python train.py --positions="rope" --rope_theta=10000.0 --qk_norm=false --bias="none" --init_std_qkv=0.043 --decay_shape="cos"
MLP neurons of a small language model. Each row is named by its layer, matrix (gate and up: input weights) and neuron, and shows model dimensions 0-191. Each number is 128 + 24 x the weight over its row's rms, rounded and kept within 0 to 255. Numbers have three digits each. A neuron's up and down rows have the sign that makes its largest values positive.
After each neuron's rows, "fires on" lists the tokens most often at its 100 highest values on Wikipedia text that the model never trained on.

L5.gate300:114164147153136173129135170163118175081181153097116132167154187106142127153102117134117145129133123130155117159117173159143115109130187144110115154134148137119094103175115136123099128134079142134129106092110142153124112120121132144164139093104106114134148136113113146140135137118090129127126126112111161121157114130082141150125135160127084064141125122163121129132138105158131108186141116154108131140140178139096187113148104138140116146109151140140064128114112154135098123102105172128121137085146134121142121122118120112092097153121117145111129128120171127152118101145120144196
L5.up300:114128139138161178150126107118112131118145127125128140110165138084141120124113132117124125139127107098151143128140137126121103125160136133153146116130128104157150120138153150182139097153143105130161147116100121095078090090130110155142136081114093126123116170109087149105143107139114107148159107113124146143126172142102088140138155153158136129084099108155113165183107128181145138133109106166187100131141142140102114109136094148156122192146087091099069135117185098148130134107160126148118097135140114130131129124114136132098111107097103119129122096116116157118068073123112115151
fires on: "e", "roe", "we", "stra", "ine", "ra"

L3.gate146:095121114097131179120101173138148108132111117117117094122140096127096126181135124125099116104137117162139117160145140075087110156114108146107090144113093125092115109127129068150114151159106147144159112114122129143093132104092115175132129116119166124163144123145081123060113128138111133100100124126158164140098071109145124101136123128156147091097131110152133125149141130131128188106130109117094136136122134137112130157141085137098119137073165146178115115119148118126118126105144153151081119132119108110108110069127119083156117089099126118120137106139118130104140096158136113086
L3.up146:155116128117182077137143130141184180161133106130111183109135113127115145114123144131134147150133140133111130095166079106138157137117147124140123129153098138103148102108112132113105105167130106181160093096167128123144121114125115140114098130160139123104141129128110128135086143130131123152154170140133124120164161089165136108136135135116140143153119088132188146119130123127132151143093153137162130125173116118130117078096145140094147122153132147107196136153131157112159106115159131150170122168113123134115127175130182116131138155141119086126154185104190126160124122106104111129
fires on: "ed", "que", "ated", "asa", "iv", "ha"

L3.gate164:117135133100155151107102136116176104152090137161093141129114120112140098135126153133101109136117105116125126145108179168111114153108137089131148152146093126136108146166168127110091125101053153148143117117112085172124161109144133124127150120120139121127098125142102113125077152113151098123145138110143146128184156132120135138149117171168138159169124148119114095152055129104111129100147100113096093104115130114092148129157117114136148159073115120128109145072127089095142116149133115132155105134098098146096111143078083145155126098137127128136154123139100103107114126143139087102
L3.up164:161121136129150110083111145160122160111120179140119138155106125131109142123117163128116083135135122143134152147142168151120157136140108091136141121137121160131135143136158080120113121164136150133146109152155108137146121135129157197147113113133097133160145146100119152122106126064144100106123133122151154111147135159143102115113131153178150144122150152131110145108111140149123109067127074128079097110141116131149107101180102106136173147119136085120149191104115132116141129109109167124105109124121108157172116144088125105157163171138094101113105134170096136088154149100158146093
fires on: " in", " to", " D", "CA", " In"

L3.gate258:189150142109123177098092162122164143124141186136143131138108137079118131138161094125109118138133154106131086151130153130089148129173112165132127147098111120125124127096100102066127145154152130155106151095108108130137092105115090102172136135162178133134146156122105114138112165147120131103131133109114121154164166143147123142106155135108117127135121102122148118143096081105130180178157164097170114128169123132135151140126160133113162107125123105112095098153117125125107172147137131128109136137113099136171106139130158198172145168122144129129139152113132153124152111124121117153
L3.up258:170134122091143157136130148107140118129156160141107134119116106120174134155145123150118137156125117121106103171138158145092155136109097131178090142087119126135109137097109108087109121151164126119119182104106127121129110111117107137151147103107177143157131132139115145150144195109113136108120154101113138163147153122131122148152163148087118155138094137122156076172100082144125155139162151108150101110178128157125138123096113134126187093111153117121109094122094135131124159142137144139100164152109094153140088152092143181186156163106117154120103140123144110130100129135140120150
fires on: " National", " Regional", " Public", " Civil", " Special"

L5.gate293:115138134092137153108149146138162148130122128146143138132167093112105142199132091102144142142188110124133128178116173110110114139135140143129100112118121120132162104111111100130185156135119124096083086151118163134166130125104100145121116169151113108137103088144148127146130093120111136137132120116135116160124142139124143168177117149116122121154102148112149099140127100141164153105120144134137140142078119124131135161168133135114106102131208150115147127059130094117112117147193112119127085144108127138116122134149132143129133148083110136168136183152148133111137152161088125161
L5.up293:148136120120104130064108120098149132158122140158122118163105107127108118155179124143137115164135124164120118126117131154122172141111077145114097115093099109142138100065127116127123153131121143129165122129161081111160163148133078121157116142178138149100131091115133129137149118145132107139144117143102099132161073136145117093136141157082133126136111119115132108138126120113177160153107107106149156127114133146125171138105128127149199119104167110106169109155115092076129112136159110104126153102140085134126104135164178164138121119110125109123111147089151152110178128121094109133
fires on: " No", "S", "op", " po", "ump"

L5.gate102:133155076125120141130099186110108141086136126134114119145143158122139144124110108153138079120154121113159102124155103096124126121160134132102116150180149140092097136157140130137148130126121061204110148123139101123164113135118143110155161086101135152143141113131097103146132138145128129131187102120155145158140116129116114167142111127148122119135120160168125101127120136143121113143159100089159072123101119124080148135163075173081109153120116121110066131098134100129130124096131118126106173139111117119170154099130116161114126143160160121140097146153086159137123115118111131108
L5.up102:123138118131086112173117152127140099108113099143135107096103118124142172129131159111172087151115089170132121144130063148148111154109125111177130108132104143109130155120170129128174114166145127147116146137131146127132110092093115142072141148081141130141139105134150140139121101153083133100138079118154108118139123123186128131161093117134106149147141150138136119131151129128102115124121101108118119146146116144124137102126091168097134170137125144181110148098179140139164152110135065100150146114127140161151132079135142089168144112129125167104114132152092117187128141129125165103
fires on: ")", " |", " he", " it"

L3.gate248:180138115137137111135113162099107130118141147136159112133108128105085149150134111132100162168127117078131083138117094138101083118127146164146115165150159133129084123140131125123115131130092109113122145160108140142165161137165191089126113151124118134122124158155119128142100123112112149109112086172089134130107118102142096125132111112128102146132140125099115155153106096129142146164154122111171133152154145120154143135131145091095128109129120136174111125161128136138130158156126186161127145076136083116133117159143149166125099160148092139172114175109084152133124135111122200167
L3.up248:112143126109132116174146143117117125128150132102110109119140127114131159133100103099154180130104079127133105153141105148125095111110140130149122126162145159115097107134112128103118162109139102099158142168109112124129139137118169085121134158120114114117127140178125143184090115082132162160132121161127143108099139085164090121132140083123128170128149123127080124201109092107119134131112133152123148131136117121140134118113110090110123116145122109141087123106139094124126150182119170165112110073125124118117099157171130139153088167162066136159086155119089104133089128152133145141
fires on: " So", " Some", " W", "So", "Some", " Four"

L5.gate451:140158154151105111128125099123156120149122134139165116123128141118128160100191084109114110112143131077101122137089163143115109142138105123139149116126157118163108149117189087062090106104123119095147124152100129137144141178167178130109122123152128113120097110116151117148118154120177101101116106154132110047144150100087132171090108108164104118144096117124167088122137123104127125138137139129107149140095158123138098159130146107121159139092116108175109148124137145116130141108167110113142117141107111162159131124075109085140112138141117115156153111140105135157139123121132126159
L5.up451:144153107122112107100164143048122164085164108112116116125148097146109155138081109091144144117122138130152121136109115152141134130143125146127116060119096131169150075164087120138118135109134144103146183107124093088061124128096159095105114142127156110145135162132147137115140154117118103148148110194145089104143152147140133136108145176137126124185142122157133114124127080127109116139109134107132122099130090114126171104112143084119111140098152148129118119127120157136116089107146124131111136145160142169091134102152116137121151135135156121095120133138147091135129109161164155143
fires on: "-", "K", "ang", " Mah"

L3.gate145:140160120106093125092115125094179158094121153159136107180162133088124114142207141141128121143080124109128121116147134155153071124140160115124124125164110114125121148133129083098138149133127121151100107136150106127156108170135165071138148136124139087149166156130147145135134155123143127155128130093112128151125107115090139137129152169143118071135135120118137143100107089172139119134166146140138123135152111149125080137158144103127116145104114126111110138089117096100120133180141170147092111142151145155183140131144121199110087134139128138146160148131137101115125107148155151129
L3.up145:093110117072112161143079121104186109132124141152131100157139141114097120149174164132143099175059118107144103105133143157138105124118142124151101148181111137123096182109143125089150125153158123141125088132170112112132110127144124104147148162120153072127133102133105157146125145151145125203125144121086128138100111112120131124147103149131162078134119152141100111108123116147149091124149144132105136162180128155137105122135122139136154102123150155117131167136115090148141133179142122135127106136163133150150167117138126141111105124125090121111116137171140100073125129113150122156
fires on: " High", "Re", " Val", " West", "in", "S"

L3.gate334:196129152127134118124103163136148147108103118149156157122138143129129163113145145155147107104096146127100100142128107112154091114080122149098121171089130151132128132119115080122098110129149132114137124119117102112150168118137149145110169156154154131094141115085112076131140135074103141111139131127094145129123100147136154131054105138171156180170139171107124151134091111095147102111128186145114129109079128150135158150134102115074105122093133136149137111113133125123136165172145143135152171143097134180153137139091151138140139145157144136115120134126136141155171114107118110131
L3.up334:162185169129137112145152168113144104130079099167146095081151122146137110121092143129147108122128107100170119160066087107160100118126130131150151138120142154131122152122120092126160113098151097142103117125098101168158158108160111152128156147110169113120139087135114161149156152103144131156133091125154136153115130110148137159131124121129154134161160141114151121116119105107118114084131140109100100103148114161131122147169101111152117096166140127174119158100142129135105114142088086089109104120143146130136155115168112123150146141117096151167097181128135133129112121109154064130
fires on: " ", " Gen", "Ac", " gen", " Sir", " Mem"